MLP neurons of a small language model. Each row is named by its layer, matrix (up: input weights) and neuron, and shows model dimensions 16-143. Each number is 128 + 24 x the weight over its row's rms, rounded and kept within 0 to 255. Numbers have three digits each.
A block is one neuron, or neurons of one layer that tend to fire together. After each block is what it responds to, as a language model described it from the Wikipedia text at the highest values.

L8.up57:133148102091172132169133099141103130131165105133094113143135121117097107124140085120140178106105079138105105125142125161157098090135117112109171136126095153123165115146142148176137110161136125151165122138102144128159128144167113151117118158126120090166163111135104180154126147133143157129134135133190093123139122142127087121135145137127083088122147136117145128138138131129118154115163
L8.up74:126116096130114165196101135097133106146101135181091135113118150122167097088138164094107120108132123102130121098147122130118153119130174120126108092133123100102163142131112166170150121129140116138078099126106112156146161134092148123128141109109092137108161120147117108139153091154133135132112133150156090145115127120121130117143126130140128111158129153128112103130094173194103151115119
L8.up338:199143100106156156137080111122137155148114106161123110147151131146142154135146133116111142141125121127085088137118159135185105139110127153132116103132119136120122149101106147097109127169120132124092107122145104140151145124140123162117113130131113115112109143121103155139115144160141166113182131118129095122115165133114122117160116128135140085121142138149143142104103080135126154104151
L8.up346:164136126119125144115088143119091118157127131137068110155155144119105151089134131120161142099130109121140115177114134112131109084132131147123150083120123158118122129110116142074109116164136118097118121122162111094142137176112119138145119163142123114129163108164113143139113095131141135129141122122188115089103133147124093072130131108140149088173121167142132137144145155136153171149171
L8.up383:159116077147123116132101128098127132163138159187106117119126152132133123089116132090122175129153097122131117122150148136092132139087112111166162112129065131126138178095117100121125048161137092138124103146130134142155109120157167128095142142130113111127142137168106167128136116149113175150129159101163036128098143156127107119130142115134112079147139165204119101124110140154152141119135
L8.up386:189161161111126108116084123106145101133134109156099124108108136153090166149101127117158177136133094208122129152126130152115120144111108116124170085148131093122089121126143133117110103156119107084133118127148126145109148079137107130109191123127108146118089161158082129135073144140126136128147121121171106101086084153110131124152117120128125100135143154142130129132107096150099114159154
L8.up623:111158144119197116164112118119143133134154099165063118114114097114130110139130099116134138107117105166101142097151109122122130104131078112130167123104115159119115155088113130074086087167149131120143126112168120143120122093147105150097132150120163095158141134187119109105099136155094142170119124143146093092133127079131136101136147151108130096152146168119097139183124194143165149114169
L8.up672:152095087150118109128131126106126136156136154171121114141119153129144132091120131078103158139141098118128115123144139110096122124088123098145156117130075122132133174095115076125139052155134079134124171139118138129138107123167158126100138135122113123121141142158112152138127109134106166145108177104152057129126156174121099124125151114133116104130115151224115091120126124151138130140132
Description: Parenthetical info openers

L7.up490:103133065116092152142130128134142139129127127112154112138136126122172097082138100118108101063162113116144121147144130124086148108131099110104094103163134149162136113166134125116110134146142169115139108127157136158145142116125182143098169163121120102158109095201090157158130070145127150127158139126116114137163160127163103129149129163145146108142167134116116138153128109100155140087138
Description: Month names in dates

L8.up6:092137087136194114153094099083096126145091099159146143107134182133124119123127094119142154135105151147151098104136166142114121140132144131156156141152131092137133154143120169127091124139111150146124115120152147138163149116105085100104147173137184136122116095119106134107098094167127174148138087145148140110153118148165170148142180124125087111164142124116112098109111094159107147145124
L8.up126:123151095092168180176141121098098114158125113110164160145119133159140171107124161148132155107170100142135134128107099123141144138097089155092115089134086144104108146130152159138119119119122120133136118136136159184138146112130115184110168186129126151094180144141089154145119134110154147113097130144149110091129129098162109136168101148094143128155173130111124141113136122122085131115125
L8.up143:156156120118171142165140146123125113144127108137113138161146166164138116102129122126093157150135072103130118140157130193115135121120101130091169164100115157145121156140154146129129105174122123141145104135110153124132107115187073138130097128151146088139134109166122155119096132143116121129123158136159128101160199156099110111125161143111153137151146103118134130153098167126094123150185
L8.up358:143139100134160154184129126111131105112122154145163183129102108113131113113114099150121155146165123120168148172165130165137132136110150104118183129135084127117086128150114159111138134123109150169126107100110111098108166071174168182099148174148164122117136168140122145143050140129149145135128124123110129080068114133121118111130108127165128105149154167117107144109114133116141111146129
L8.up490:109150076129122168173097119088146107156106097130160137113146091117085137112125116150134155142149115144101117133143132159134168116090139141114145144128108163092106130076130189104136096156097106141118115148101128168124145144137115140145116189124136133148159107103133129121132151131183176159136120130142096113108142142097089176124114174129082135144167116090117130109128136107125125117117
L8.up515:103118103120131128162121107080093123122112112147135187119130149185137105141128084127157130106146060112148131108193117102158150107165123115144167078141123116120114156103097133156097133123136116105131104140113166173149090153153148117149136132133156107160113140121129140134144150102148137123139115112145129135111144140162147149091100096113108158141156156124126132174089159118122106123156
L8.up653:137145116089144154127083129087140176121102140135146154158121151138158159163118142087137159114126091131107118116110110118141133099090111108096139134114113135110143147146134170135103133129136100120116119121120137153168144145117139162151146208161162099159161114141129183125106136159126169089128123145107137095131123132139153097079141141102105069117181131117104113152105130111108124126143
L8.up673:134176133157131155153070124118129153146106129121116106147149130112115144124088133144173132124168111155138139120107165141148074132103154131089084149126115164100136129140130187107097133138134121151148117132126139157140136124170096180077121195166089131135132125113118165117106098103171159113160132102135125153091158147098118153111123105112129092165132079121159123159141113119116102135116
Description: Start after opening bracket

L3.up14:116152074118146124147100149111140124122133151123126150087078168162117107122137129130144150097133118138141121134200143159142138147119125131115171074121127144107132121134079129127109142113131144132148091127141101202159148153132149152064127137126097119136124108152112154120118099130119121113137141154150152115079093120124121087118111127132107113176154121111092142144108136145161158093138
L3.up197:155169119087140117118119133103137142132118154124117143136109129177129119108145089125121092107147121115128099138111145157167142112129116116136163098185096148144134121169100120104154119117143148106128097105120089143142151172129189120085149126107143110162146113144101157124138118120138065127173161107125127122143160106128105130122110124128080084115119139123092171137114115154130114076190
L3.up247:142189099125127077177103130102144137158143106154105127115130132146122140108129132123158128114170137130114102147134157139150112137134142112139141121172104131125147139127114102153125114137147122113104092100087113119136130103147164154114164141142153089144139140129090148132087127094145147147132129135145111120122131068108069142165073143145113083135158160125112163138120132156162138079155
L3.up332:126137095123134112149099157126130104148147103140132137101108131133104143107161101111130155093122117168124090126149126181114127146140108157113126110148111150094152149143042145124081119160134154099111076116119121163185171139151179133132115115155138120118131113146090122132137131127143136141164112128148105075102131089127106108145113127116113097152135163135109143128151117153194186143130
L3.up537:153135109101157111165061129113114098149168112131116121113137143143137149142122086132138146101114126150108090117174163167126119143122086115148142096147115117117160149113106131111105094122179145153144079137155120166130139148111162133125128130139115111134119109149107118106126131116119162132180103122176115107104103122113123141145112117100132147126137141122114140103143130186177200110167
L3.up560:141157089108137110148082156125154112147179125128117146119119148145126140112135104129138148102161118135115115115171151176128123139109116128146157106142099101111150134141075147099077118118128143128120085115158073168171146139146170133084138139141117112144122104152094142127145119128124158179154127122150130098082156092133091081142104132116102079152142147123078122134134130165176178134136
L3.up567:121139132122151119163110108092153094144188146145118135123108144128136120108136085126119112069160115165114088147160135129134123143139070127147117121149106109091146138153135115110129106137130146140154073115120141167133097180137177149112123170135170100141160132143131196113123106152150154140123146128125137124130161099135100112122079121134092071117134159112120121152121112144136143092132
L3.up699:128143081121127143146101155067153099148126110144130156097139141154116138128102114124146151080167124154148114147156188143124151138122133127169162088122119103090132121131115135120129122140156145119163087153126106174163125176124165146116133136125128126154159095158088139105130112135115156121134131139154132099061133137124097111165139114133092107133160138106078146150106139138155146090159
Description: Age in date parentheses